Weights of a small transformer language model.
Architecture: LayerNorm before each block, learned positions, biases, tied embeddings.
Training: a variant of Muon for these matrices, 834M tokens, 6364 steps.
MLP neurons of a small language model. Each row is named by its layer, matrix (up: input weights) and neuron, and shows model dimensions 288-351. Each number is 200 + 40 x the weight over its row's rms, rounded and kept within 0 to 999.
After each neuron's rows, "fires on" lists the tokens most often at its 100 highest values on Wikipedia text that the model never trained on.

L2.up1080,192,243,192,231,177,211,191,112,176,205,180,204,181,188,308,212,269,209,228,189,179,188,174,169,249,212,207,186,228,182,222,178,249,234,154,114,173,212,162,198,187,234,192,239,292,206,200,228,254,231,172,194,205,139,233,129,238,147,208,117,238,216,199,172
fires on: " inst", "ist", " could", " worked", "ribut", "ing"

L2.up614,167,254,245,180,232,154,196,190,211,231,185,174,195,174,222,288,265,177,151,151,181,195,171,217,223,259,240,245,168,275,210,193,299,249,209,269,195,226,232,155,169,189,183,180,192,271,200,225,193,232,205,173,205,122,200,164,167,177,243,229,196,279,260,226
fires on: "ial", "ical", "al", "inal"

L2.up729,223,164,189,230,246,164,240,258,169,253,187,164,216,226,197,250,200,240,140,196,144,183,181,190,187,214,159,254,274,244,262,231,107,157,179,150,208,207,232,197,198,261,206,213,228,174,214,245,233,160,176,107,190,226,220,192,148,246,214,152,187,219,205,113
fires on: "ab", " Lab", "ro", " Ind", "nd"

L2.up351,253,247,164,262,235,175,218,228,180,143,169,156,203,207,203,161,173,219,212,211,174,226,182,198,232,175,250,239,191,222,242,247,162,223,283,221,184,201,206,229,226,263,233,185,191,194,220,179,236,201,110,213,162,204,202,228,149,183,179,150,191,184,93,257
fires on: ",", "e,", "y,"

L2.up854,206,172,158,156,209,246,184,242,135,185,256,222,123,142,169,168,212,164,221,198,208,135,235,223,252,311,122,189,140,170,207,163,154,229,260,237,185,195,118,221,196,152,228,194,208,215,199,220,187,230,137,254,145,216,190,191,184,167,181,136,185,140,155,305
fires on: " Ab", "ess", "ing", "b", " Lab"

L2.up1016,186,159,157,119,173,199,219,185,184,223,259,137,226,156,260,139,172,211,185,204,200,203,199,180,221,226,194,228,178,316,246,245,92,199,201,132,160,219,225,168,202,169,180,143,201,156,230,192,243,177,242,271,208,211,154,186,216,266,201,222,235,220,264,226
fires on: ":", " of", "un", "ing", "ok", "ory"

L2.up828,230,194,170,180,220,188,201,212,205,349,194,234,194,163,236,187,263,156,182,305,170,199,188,170,142,196,172,246,143,171,201,168,175,239,205,228,183,189,282,244,206,246,220,195,178,147,256,168,230,213,231,202,185,217,170,118,228,179,125,198,139,255,223,266
fires on: "is", "ic", "ish", "l", "at"

L2.up299,221,218,162,195,215,205,187,182,262,212,346,130,248,198,139,196,271,251,167,173,197,227,211,253,191,231,191,204,230,138,178,220,251,234,196,192,159,208,222,172,208,187,242,220,207,201,221,247,257,211,197,231,94,199,275,130,173,201,205,111,241,165,159,159
fires on: " years", " year", "s", "es", " day"

L2.up264,167,189,132,226,180,188,213,231,213,271,190,163,210,235,200,208,208,226,181,177,247,148,221,228,204,203,253,258,193,239,184,197,154,197,159,189,190,167,257,176,162,223,235,192,275,250,221,215,198,214,185,195,191,200,164,184,229,215,253,206,213,213,136,246
fires on: ":", " &", " and", " •", "s:"

L2.up369,206,231,173,173,150,201,219,213,160,161,224,291,226,223,189,150,164,182,203,155,294,242,190,120,219,143,155,250,150,159,165,183,244,197,175,237,221,175,211,190,293,221,182,243,214,192,227,98,154,280,191,111,184,204,196,184,206,129,218,193,194,206,231,213
fires on: "ed", "ing", "it", "aus", " to"

L2.up1189,248,210,258,182,240,137,85,319,231,216,242,226,230,140,150,248,118,241,162,185,205,216,195,193,208,198,260,217,201,231,181,120,144,132,144,147,213,319,227,181,203,235,242,228,210,234,224,164,225,213,166,200,150,168,160,188,239,137,189,272,238,181,130,175
fires on: " |", "is", "ro", "j", "ing"

L2.up742,185,141,167,195,138,208,224,146,249,219,150,174,164,220,217,215,180,236,205,169,218,235,227,111,158,204,263,259,257,262,258,207,206,225,174,161,206,215,106,175,244,133,212,233,175,222,203,198,180,161,155,179,201,156,174,247,233,208,239,197,181,196,242,291
fires on: "ly", "ically", "ation", "r", "ally", "ially"

L2.up964,136,136,187,181,191,215,215,209,160,215,177,221,282,236,212,177,264,182,151,216,270,157,169,251,202,221,252,285,211,258,225,202,221,228,186,140,177,214,128,178,92,198,212,158,285,226,207,151,204,224,161,181,196,261,156,135,129,233,157,207,237,172,243,210
fires on: " (", "uf", "ict", "il", " Year", "ro"

L2.up569,212,229,211,176,247,192,211,223,176,184,222,146,180,151,170,142,160,213,253,219,234,256,250,257,201,214,133,172,220,198,190,228,179,158,118,229,225,235,189,222,255,298,187,158,140,197,199,184,176,257,144,187,214,223,184,164,209,146,185,141,253,265,141,187
fires on: "ace", "are", "ate", "ele", "ere", "ade"

L2.up874,212,159,276,255,193,145,253,206,206,220,235,208,212,172,164,116,145,251,137,245,198,161,193,238,141,174,214,238,171,202,131,221,210,160,216,184,185,250,209,119,207,175,191,210,232,215,143,160,211,221,185,199,153,214,208,221,210,257,158,259,225,150,243,240
fires on: " |", "|---|", "er", "ance"

L2.up544,234,148,109,149,238,179,228,275,151,191,166,202,147,267,167,244,189,220,213,266,139,172,150,267,227,137,214,184,253,267,118,169,166,258,180,259,268,129,191,196,208,218,250,218,162,220,171,112,237,310,169,162,165,214,161,192,155,186,236,162,234,204,98,235
fires on: " to", ":", "it", " a", "ant"

L2.up524,256,209,224,246,241,201,172,205,181,241,228,233,205,199,251,135,177,152,202,223,197,212,151,216,187,161,224,254,123,209,158,194,194,227,196,156,215,169,158,140,262,223,237,237,265,156,230,196,203,183,175,127,233,214,181,193,187,178,204,99,157,210,163,145
fires on: " h", " H", "h"

L2.up1228,221,187,167,150,143,259,248,163,207,264,244,205,216,175,192,175,186,237,289,199,179,190,200,101,157,273,216,228,191,258,178,226,253,296,217,232,167,257,255,161,263,229,215,221,119,226,196,218,157,137,136,144,252,213,186,206,211,210,176,148,252,273,157,190
fires on: "\n", "on", "B", "CA", "e", "al"

L2.up1215,189,123,255,206,267,201,149,224,219,192,254,172,160,166,193,163,229,196,164,198,166,244,209,145,241,172,232,191,109,193,260,194,138,223,230,186,189,235,259,185,159,125,141,193,214,187,139,202,136,190,190,231,192,320,180,233,201,235,158,182,139,300,257,220
fires on: " s", " S"

L2.up656,239,133,198,193,220,251,152,202,250,215,214,170,200,186,187,245,232,226,189,176,153,173,168,233,244,196,216,143,204,222,210,260,209,292,198,159,195,244,111,260,142,186,198,185,209,209,180,159,182,203,171,105,229,192,196,247,216,209,177,159,182,231,129,135
fires on: "oss", "l", "nd", "ig", "el", "est"

L2.up530,208,203,118,182,191,154,191,167,193,104,226,208,182,191,227,228,192,166,235,171,204,257,188,284,201,176,223,161,250,207,193,180,221,266,173,243,255,194,269,246,216,211,185,170,192,178,209,218,182,240,136,191,151,182,175,176,238,300,157,181,206,200,131,215
fires on: " to", " of", "uring", "i"

L2.up1363,225,203,182,215,300,247,182,184,214,208,240,222,224,123,162,162,228,214,222,195,209,218,246,237,172,232,161,229,256,228,168,229,257,240,230,152,217,214,149,215,94,152,218,208,147,253,168,117,266,230,182,215,175,202,207,266,164,182,206,148,100,143,235,234
fires on: "ing", "r", "on", "or", "a.", "b"

L2.up1219,180,248,149,226,239,201,165,91,239,208,185,175,195,202,288,258,203,186,207,237,263,136,241,179,217,184,243,212,252,226,208,129,216,136,264,129,150,214,233,229,169,157,286,306,240,208,255,171,198,252,159,241,247,186,219,111,175,163,161,207,224,143,135,216
fires on: "ed", "es", "ves", "ely", "ing", "ly"

L2.up50,186,206,188,172,221,182,150,168,155,166,249,167,181,207,224,220,161,198,127,184,198,135,230,214,309,237,220,236,134,247,240,261,184,196,204,218,224,198,257,195,213,189,162,220,229,208,213,182,201,201,211,225,272,164,210,164,150,212,169,203,212,141,199,201
fires on: "ad", "h", "ph", "oul", "ong", "ath"

L2.up549,158,200,112,257,269,266,144,228,169,219,174,196,190,162,256,217,155,223,149,194,174,200,212,230,210,220,229,158,166,180,284,188,209,155,199,159,164,212,284,211,125,181,176,173,197,172,230,192,229,171,205,134,154,209,221,135,240,249,181,116,141,144,236,162
fires on: " r", " as", "\n", " list"

L2.up1447,190,192,166,137,157,189,214,207,264,127,272,184,235,222,159,222,291,194,118,222,223,234,249,312,347,191,169,234,165,246,262,203,175,117,159,164,226,218,222,129,145,180,195,157,213,255,248,172,188,170,197,233,153,161,156,196,189,129,237,150,255,180,249,258
fires on: "iv", " v", "ov", "and", "é"

L2.up878,228,173,139,189,171,291,171,169,155,213,208,279,185,147,276,157,224,173,160,163,190,229,163,159,200,216,159,164,209,175,240,173,158,148,207,147,203,178,222,166,206,217,281,140,254,177,140,268,162,228,206,175,158,205,186,230,149,129,213,213,222,248,140,194
fires on: ";"

L2.up1128,144,212,232,178,144,204,189,227,249,168,219,208,143,195,113,124,307,166,230,178,255,207,225,193,219,184,193,238,189,228,181,213,174,243,251,237,168,208,187,214,270,176,223,188,227,165,273,208,169,254,214,233,120,225,237,264,167,197,180,210,122,286,230,136
fires on: " |"

L2.up848,176,175,254,188,200,224,194,215,240,163,152,157,144,82,241,246,228,231,139,218,269,237,191,230,178,196,232,264,232,204,275,241,162,150,169,273,241,230,120,297,256,238,164,234,220,166,268,197,161,230,189,192,194,169,170,192,211,185,178,230,203,226,195,178
fires on: "an", "ol", "ian", "9", "ash"

L2.up1138,132,209,199,181,211,221,157,199,135,195,234,196,192,185,185,176,242,221,238,180,175,281,231,210,207,177,118,167,200,227,213,206,207,211,213,159,248,164,158,142,217,252,205,244,192,171,250,232,164,170,151,149,161,173,243,217,177,218,205,215,194,169,169,258
fires on: " with", ":", " would", " for", " and", " could"

L2.up159,119,156,207,251,242,171,225,236,214,161,196,205,163,227,97,275,292,239,173,136,253,200,250,173,268,190,119,216,211,184,247,190,238,210,79,176,198,216,203,173,258,196,273,274,199,174,169,179,219,217,230,203,147,234,208,203,247,182,159,247,196,118,213,163
fires on: " fl", " dec", " Fl", " Gl", " and"

L2.up6,199,234,217,183,200,222,205,110,152,164,193,245,183,155,188,225,183,232,193,216,184,196,227,205,300,179,152,230,167,166,202,186,217,141,236,155,192,198,231,210,210,224,175,199,143,139,230,185,127,196,228,228,218,221,241,220,245,150,190,213,175,230,268,163
fires on: " Se", "s", " pl", "es"

L2.up341,207,244,219,192,185,205,158,177,218,178,232,170,158,182,177,173,198,221,235,186,226,193,131,265,193,188,291,245,198,222,180,186,165,160,117,256,207,220,181,180,199,225,122,222,206,217,229,254,181,182,176,201,128,199,251,140,220,220,152,238,287,243,272,239
fires on: "on", "e", "o", "ug", "a", "es"

L2.up899,143,198,184,236,200,173,229,209,286,154,120,146,152,194,202,197,197,218,186,226,218,216,161,206,165,180,170,219,209,274,216,265,165,209,107,226,230,236,231,179,152,206,208,208,229,175,271,207,217,131,151,208,91,222,191,120,210,304,189,206,190,188,239,219
fires on: " me", " Me", " name", " song", "ory", " title"

L2.up973,183,205,192,218,191,174,166,173,214,232,228,131,204,194,247,207,245,195,136,173,201,220,249,166,238,291,198,205,173,221,157,167,197,292,253,232,175,238,261,243,237,221,219,183,203,148,184,193,184,213,197,168,299,195,224,115,255,141,111,161,222,172,217,231
fires on: "ly", "est", "y", "pe", "u", "ely"

L2.up920,208,282,151,124,134,180,159,215,217,198,194,136,133,183,182,145,211,183,145,227,242,333,211,189,192,208,148,161,189,172,205,235,276,202,182,192,281,234,258,221,194,132,217,227,215,242,218,218,210,195,257,184,224,231,221,121,236,249,162,173,205,242,127,179
fires on: " to", " th", " Th", " a", " in", " of"

L2.up1140,258,207,145,164,135,172,187,240,212,242,294,193,182,188,230,249,85,156,215,267,186,254,167,249,227,193,230,229,138,188,231,220,262,202,184,116,232,222,160,166,190,196,192,166,273,132,253,200,211,233,196,171,229,120,160,114,246,244,162,219,227,224,202,107
fires on: "l", "pl", "h", " h", "uff", " wh"

L2.up1211,183,257,229,229,201,172,193,180,228,233,255,165,125,157,189,248,218,274,214,201,204,199,181,211,159,117,230,225,180,203,186,248,189,217,181,180,230,186,219,172,189,188,219,229,234,211,204,198,156,173,182,197,136,227,190,238,130,322,169,227,176,195,122,245
fires on: "A", " Division", "L", " League", "off", "ague"

L2.up749,228,164,124,192,260,161,238,164,294,242,188,194,247,237,206,250,128,222,125,174,181,253,179,219,207,189,244,252,161,199,198,253,275,170,168,161,191,236,187,220,106,252,190,237,195,223,187,144,220,200,255,140,255,210,229,115,218,170,247,131,175,201,238,246
fires on: "==", "our", " |", "us", "al", "k"

L2.up325,151,197,132,246,230,212,194,178,211,126,194,198,230,200,203,174,165,198,185,158,209,256,195,234,169,217,246,169,154,211,148,188,266,146,160,225,246,228,182,239,208,255,152,228,211,227,207,220,194,233,215,208,220,162,255,249,204,204,175,201,253,225,177,185
fires on: " Ch", " had", " ch", " k"

L2.up209,194,131,224,237,151,181,158,198,234,159,224,257,211,163,211,190,300,198,212,170,203,207,197,287,178,191,149,148,243,175,202,202,178,182,258,190,119,200,245,172,184,138,185,153,236,113,206,189,215,223,273,212,170,211,227,220,207,199,160,156,157,170,144,185
fires on: "t", "l", " Bill", " Ol", ".", ":"

L2.up529,211,154,111,196,122,208,200,151,187,194,291,235,177,199,185,140,184,147,228,206,155,187,202,185,208,229,181,164,231,170,207,125,211,143,210,185,205,195,182,257,198,206,200,141,180,164,229,249,224,191,169,229,252,317,247,254,263,186,141,189,247,160,193,173
fires on: "est", " dist", "et", "th", "arm", "act"

L2.up1515,251,167,255,245,202,214,185,221,157,184,216,173,139,150,206,209,272,128,174,194,221,205,186,211,177,245,178,169,201,272,128,235,163,224,165,138,201,214,242,228,218,232,222,179,277,147,210,198,182,191,254,198,253,157,137,226,233,184,199,218,164,188,282,240
fires on: "e", ".", "ed", "o", "ud", "a"

L2.up1478,153,132,148,247,179,210,245,224,266,193,189,187,142,239,207,238,125,277,189,171,221,235,147,218,174,226,160,133,203,219,195,213,168,257,175,196,217,229,246,263,212,143,233,254,258,217,176,154,236,228,155,131,189,230,272,200,189,168,268,138,241,177,141,232
fires on: "ed", "ission", "ire", " a", ":", "ish"

L2.up1470,201,112,192,116,206,228,228,107,260,180,276,239,153,203,203,211,212,165,269,187,207,149,171,221,187,227,167,204,134,143,206,158,127,249,215,254,214,177,183,204,170,231,156,183,188,199,178,217,128,226,187,221,174,249,214,268,196,188,223,208,226,143,209,248
fires on: ".", " Total", " major", "\"", "ent"

L2.up7,199,214,216,208,214,197,218,222,164,204,163,222,274,219,257,106,150,93,239,207,206,166,188,226,189,254,219,229,160,271,174,217,169,181,172,196,203,177,248,175,262,143,269,219,217,263,246,282,186,225,222,190,192,208,190,252,248,199,161,221,139,182,204,223
fires on: ",", "\n", "e,", ":"

L2.up1012,229,238,240,176,209,213,237,198,200,165,104,181,166,242,184,233,183,205,203,160,189,163,144,90,144,228,150,206,186,144,155,189,229,161,219,121,163,267,197,144,235,217,224,197,223,165,228,129,254,249,169,221,131,173,271,168,231,160,275,145,197,168,266,247
fires on: "ed", "ir", "ested", " of", "ing", " in"

L2.up888,184,169,167,195,193,245,157,230,214,180,225,165,191,227,186,169,197,210,258,187,180,145,314,247,240,248,265,140,151,212,203,215,137,118,198,193,237,171,236,217,185,192,283,217,120,245,194,182,129,200,263,252,123,176,247,211,239,210,184,205,181,202,135,192
fires on: "a", "am", "h", " Indian"

L2.up1532,134,196,141,259,149,170,244,230,157,221,202,328,170,158,151,211,221,187,201,182,232,230,140,180,176,185,202,129,166,277,191,231,239,229,162,230,161,219,197,214,214,259,232,215,233,141,186,202,208,273,215,193,229,232,230,211,217,173,276,241,200,197,147,200
fires on: " and", " of", ";", "1", " |"

L2.up1277,244,169,137,205,173,188,197,231,119,241,135,173,171,176,191,159,167,182,188,195,142,145,172,245,121,202,238,145,141,225,166,192,159,202,195,189,107,273,260,159,270,227,217,185,113,252,239,180,213,178,120,216,207,201,186,184,225,179,238,210,194,176,207,277
fires on: ",", "e,", " 3,", "i,", " 4,"

L2.up1395,160,240,282,244,182,248,291,261,181,176,203,243,188,170,227,179,222,252,168,197,259,280,96,223,188,238,205,215,169,248,135,233,186,197,213,154,191,246,195,232,213,194,166,156,221,157,187,163,222,220,166,206,242,186,236,230,151,125,144,247,168,279,248,151
fires on: " |"

L2.up587,184,165,258,207,179,139,230,191,243,227,209,168,120,279,152,142,196,182,196,203,262,213,195,169,175,221,219,157,262,209,180,203,208,212,280,159,184,207,208,225,171,204,176,220,213,125,236,244,170,226,218,183,235,213,188,246,202,156,160,170,203,202,161,90
fires on: " Phil", "my", " squ", "osp", "ph", "ru"

L2.up986,191,217,183,248,168,198,226,229,190,207,213,238,167,148,127,249,237,206,172,218,168,236,179,211,214,201,114,168,181,207,273,254,203,181,115,205,200,189,184,199,162,178,220,149,170,267,273,217,201,292,225,225,186,198,225,182,192,227,221,161,222,205,262,223
fires on: "ig", "ro", "og", "ev", " is", " only"

L2.up1486,184,202,177,275,188,211,208,196,189,253,152,199,274,183,186,225,204,215,155,233,218,191,142,179,183,93,176,160,167,254,179,186,152,228,206,185,212,226,236,201,201,170,262,174,207,214,218,151,251,232,156,194,165,150,175,147,230,185,213,165,177,173,175,198
fires on: ":", "s,", "s:", "t", "n", "ives"

L2.up269,189,151,264,248,138,215,138,300,226,258,176,199,157,170,201,181,174,240,201,194,226,185,236,137,203,217,232,181,181,171,235,223,216,201,200,206,157,134,181,169,230,217,202,164,254,142,252,216,217,223,229,155,141,203,155,253,178,211,151,268,232,271,141,252
fires on: " |", "on,"

L2.up373,243,171,251,155,241,151,217,231,183,231,242,281,156,205,125,186,255,241,210,136,226,164,185,243,224,208,198,163,182,166,226,161,217,149,177,194,248,174,244,174,227,315,175,276,116,217,227,160,233,148,271,185,119,261,210,275,172,198,194,227,272,248,187,234
fires on: " h", " f", "H", " b", "h", "eh"

L2.up773,107,220,191,165,257,122,185,208,160,192,234,189,97,173,185,174,169,157,232,176,169,226,192,233,146,181,216,197,242,227,238,209,168,267,212,267,161,286,229,209,139,163,202,262,213,147,159,243,217,199,204,200,184,161,207,227,185,214,232,156,160,261,262,212
fires on: "ent", "r", "iet", "ost", "ac"

L2.up723,168,178,188,183,235,143,244,137,142,209,259,242,228,217,241,257,268,128,123,178,248,204,170,197,159,133,205,189,213,103,183,194,114,242,103,240,219,204,125,222,141,167,223,201,179,198,165,182,185,196,207,213,197,201,186,232,182,252,206,153,211,184,242,147
fires on: ".", "r.", "R"

L2.up184,211,174,214,242,151,186,220,182,181,214,175,191,214,164,163,185,193,213,173,264,141,295,205,255,235,266,175,209,194,188,205,256,279,249,148,242,173,215,226,221,264,252,207,158,255,181,239,160,229,233,236,178,143,157,157,186,182,232,228,213,241,208,274,124
fires on: "iv", "v", "–2", "m", "0", "2"

L2.up491,224,201,231,259,180,171,165,51,98,212,225,229,172,211,235,198,268,194,202,133,220,226,197,118,267,96,247,237,195,232,181,212,171,227,182,131,231,241,219,209,172,241,182,198,161,151,235,145,185,166,238,162,148,210,210,179,170,202,227,190,210,185,230,152
fires on: ".", "og", "ed", "g", "ug"

L2.up1003,201,161,123,215,260,174,226,243,110,134,203,189,200,257,279,211,134,238,195,201,215,196,163,247,237,199,261,268,144,233,160,262,198,140,252,146,156,178,207,226,274,254,221,127,284,188,180,248,234,238,189,185,256,218,135,225,127,223,161,188,184,179,263,171
fires on: "/", ",", "it", ":", " was"

L2.up1358,215,161,252,231,191,149,150,200,183,268,175,247,190,126,173,173,229,192,232,149,190,215,171,173,229,187,248,217,240,220,199,201,159,246,196,231,137,253,237,189,236,241,228,245,181,229,246,166,210,167,192,214,214,201,210,122,202,240,263,147,264,254,186,205
fires on: ",", "e,", "s,", "o,", "i,", "a,"

L2.up1438,194,194,278,166,254,166,215,124,239,203,235,211,191,194,145,214,188,194,163,175,216,258,189,241,235,172,239,271,237,184,185,163,262,152,199,274,195,159,245,156,93,163,214,224,205,174,234,171,166,180,231,159,186,111,117,172,167,190,151,183,221,171,186,166
fires on: " there", " hand", "\\", " There", "é"

L2.up467,187,229,146,157,234,152,170,249,194,206,198,285,212,184,239,209,95,170,205,177,297,236,234,89,198,196,216,160,212,192,223,176,198,190,193,213,182,284,248,206,213,216,223,134,173,240,204,199,215,207,193,222,242,191,234,221,138,175,152,242,267,251,212,253
fires on: ",", "e,", "s,", "),", "er,"

L2.up17,243,233,197,221,189,246,159,232,178,197,194,206,111,201,224,236,194,201,216,142,209,303,255,180,190,210,182,220,113,224,143,195,259,216,221,188,204,202,179,197,216,246,93,188,230,117,229,182,214,205,197,202,204,235,166,207,232,165,235,206,216,204,181,182
fires on: " |", " of"

L2.up131,180,194,230,214,229,217,204,175,191,198,153,240,291,188,187,256,219,212,225,197,202,235,207,180,219,241,205,292,227,242,177,203,191,273,204,228,185,232,273,215,253,250,233,241,161,168,223,157,247,194,198,184,85,264,154,110,181,221,151,222,245,248,178,159
fires on: " ===", "on", "u", "istory", "B", "re"

L2.up1036,203,247,158,229,215,173,212,146,219,196,212,242,249,108,214,169,211,125,217,189,174,220,206,193,212,197,202,115,160,148,226,251,177,214,199,179,209,186,193,219,157,295,227,173,185,177,232,197,225,165,209,255,159,287,200,210,93,243,202,250,212,245,127,209
fires on: "-", "ream", "ournal", ",", "o,", "otes"

L2.up857,244,185,221,223,199,183,236,180,111,194,157,188,144,208,233,262,199,171,141,200,174,237,128,199,209,205,192,182,119,228,101,253,157,162,175,168,177,178,220,195,209,137,167,202,205,209,236,198,129,217,160,170,180,181,130,190,193,190,141,158,182,272,222,228
fires on: ",", "y,", "),", "s,", "a,", "e,"

L2.up318,218,275,173,228,195,163,219,158,234,221,181,214,146,202,201,195,249,182,219,215,177,203,221,218,210,268,136,188,219,191,146,188,199,187,258,165,213,207,175,181,195,257,266,172,233,242,183,188,141,194,172,226,160,178,158,199,160,207,230,250,179,226,238,224
fires on: " |", " well", "I", "ish", "A"

L2.up286,150,286,158,116,247,185,122,220,190,150,170,239,169,168,226,193,207,183,263,181,241,163,145,175,261,170,271,174,274,214,202,209,98,152,241,162,239,195,200,232,291,151,172,191,166,229,176,175,229,201,254,215,222,163,232,228,206,147,212,247,241,236,211,172
fires on: "act", "ag", "ign", " sign", "ig"

L2.up218,202,130,180,204,139,135,207,265,253,233,147,189,245,252,198,282,226,152,231,204,201,156,169,216,214,177,208,208,174,203,239,215,182,180,108,191,224,232,166,219,153,227,245,191,246,198,246,183,145,283,291,220,277,239,206,163,210,159,183,166,227,187,201,193
fires on: "u", " to", "a", " To"

L2.up601,221,243,249,173,132,180,233,252,130,228,324,150,212,277,162,229,172,216,136,172,234,229,226,183,226,262,230,220,230,205,259,167,214,223,153,197,201,240,164,171,192,206,192,192,181,168,157,201,210,240,179,115,250,276,186,198,202,216,248,162,168,203,227,116
fires on: "op", " pop", " Pop", " var"

L2.up1104,186,203,166,246,142,190,181,135,285,193,230,184,215,215,166,194,194,236,217,191,253,160,219,248,219,276,290,266,190,169,214,189,169,212,164,155,212,200,235,229,251,244,151,150,187,211,274,160,169,275,228,240,252,240,202,191,129,174,207,290,184,225,153,249
fires on: " and", " &", " or", "p"

L2.up446,223,205,177,99,215,223,175,221,176,143,189,203,176,135,200,240,188,177,146,209,182,179,137,137,230,198,251,172,259,148,279,148,150,226,224,196,220,234,143,255,263,251,179,163,218,187,167,161,182,169,196,155,163,232,179,102,229,248,254,176,190,176,230,201
fires on: "k", "or", "er", "ann", "our", "al"

L2.up249,203,208,251,169,189,149,167,203,203,186,171,141,247,198,234,216,181,214,166,232,154,192,141,251,228,211,193,161,189,188,155,208,175,178,154,239,184,172,210,140,180,243,147,213,215,206,258,174,216,177,163,215,216,165,204,215,205,258,229,123,240,189,189,270
fires on: "),", " =", ",", " |"

L2.up802,195,147,186,142,247,167,262,204,161,233,186,168,226,225,139,249,197,214,227,158,138,160,207,254,149,218,180,187,192,241,176,127,238,123,213,140,208,268,195,222,233,201,226,234,140,212,216,251,234,211,175,175,149,198,256,162,140,263,213,180,192,250,143,193
fires on: "ation", "ement", "ary", "ity", "y"

L2.up791,187,188,258,195,131,251,308,223,210,231,222,193,178,262,202,258,144,198,181,173,151,316,243,180,162,208,269,204,157,120,206,198,154,201,214,182,205,167,230,201,101,182,184,184,191,140,176,230,185,144,161,245,217,278,196,192,190,117,219,231,246,235,183,220
fires on: " |", " on", " of", "'s", "ict"

L2.up779,139,158,205,199,144,259,273,214,198,228,295,236,173,156,200,187,228,190,142,150,229,245,170,251,249,236,235,155,176,140,222,207,286,174,159,252,191,234,187,214,235,185,226,242,156,168,135,185,221,187,297,234,153,206,253,223,234,226,181,200,176,167,199,246
fires on: " kn", "l", " fl", " Kn", ":", " Fl"

L2.up1399,184,137,179,189,249,158,159,166,225,151,245,170,206,169,157,133,245,260,169,215,259,160,189,211,255,205,218,106,135,232,206,126,205,168,234,239,158,243,261,222,218,186,251,163,148,161,205,107,152,228,200,219,134,205,197,188,254,231,183,254,147,164,218,195
fires on: "h", "l", "r"

L2.up238,211,203,185,219,215,194,143,181,176,213,229,289,210,207,201,177,175,208,205,217,266,272,156,99,163,187,214,237,155,210,196,188,203,198,167,163,168,248,302,238,225,235,268,165,161,238,236,203,144,183,205,157,263,205,168,237,143,188,244,208,212,278,199,200
fires on: ",", "),", "e,", "s,", "a,", "er,"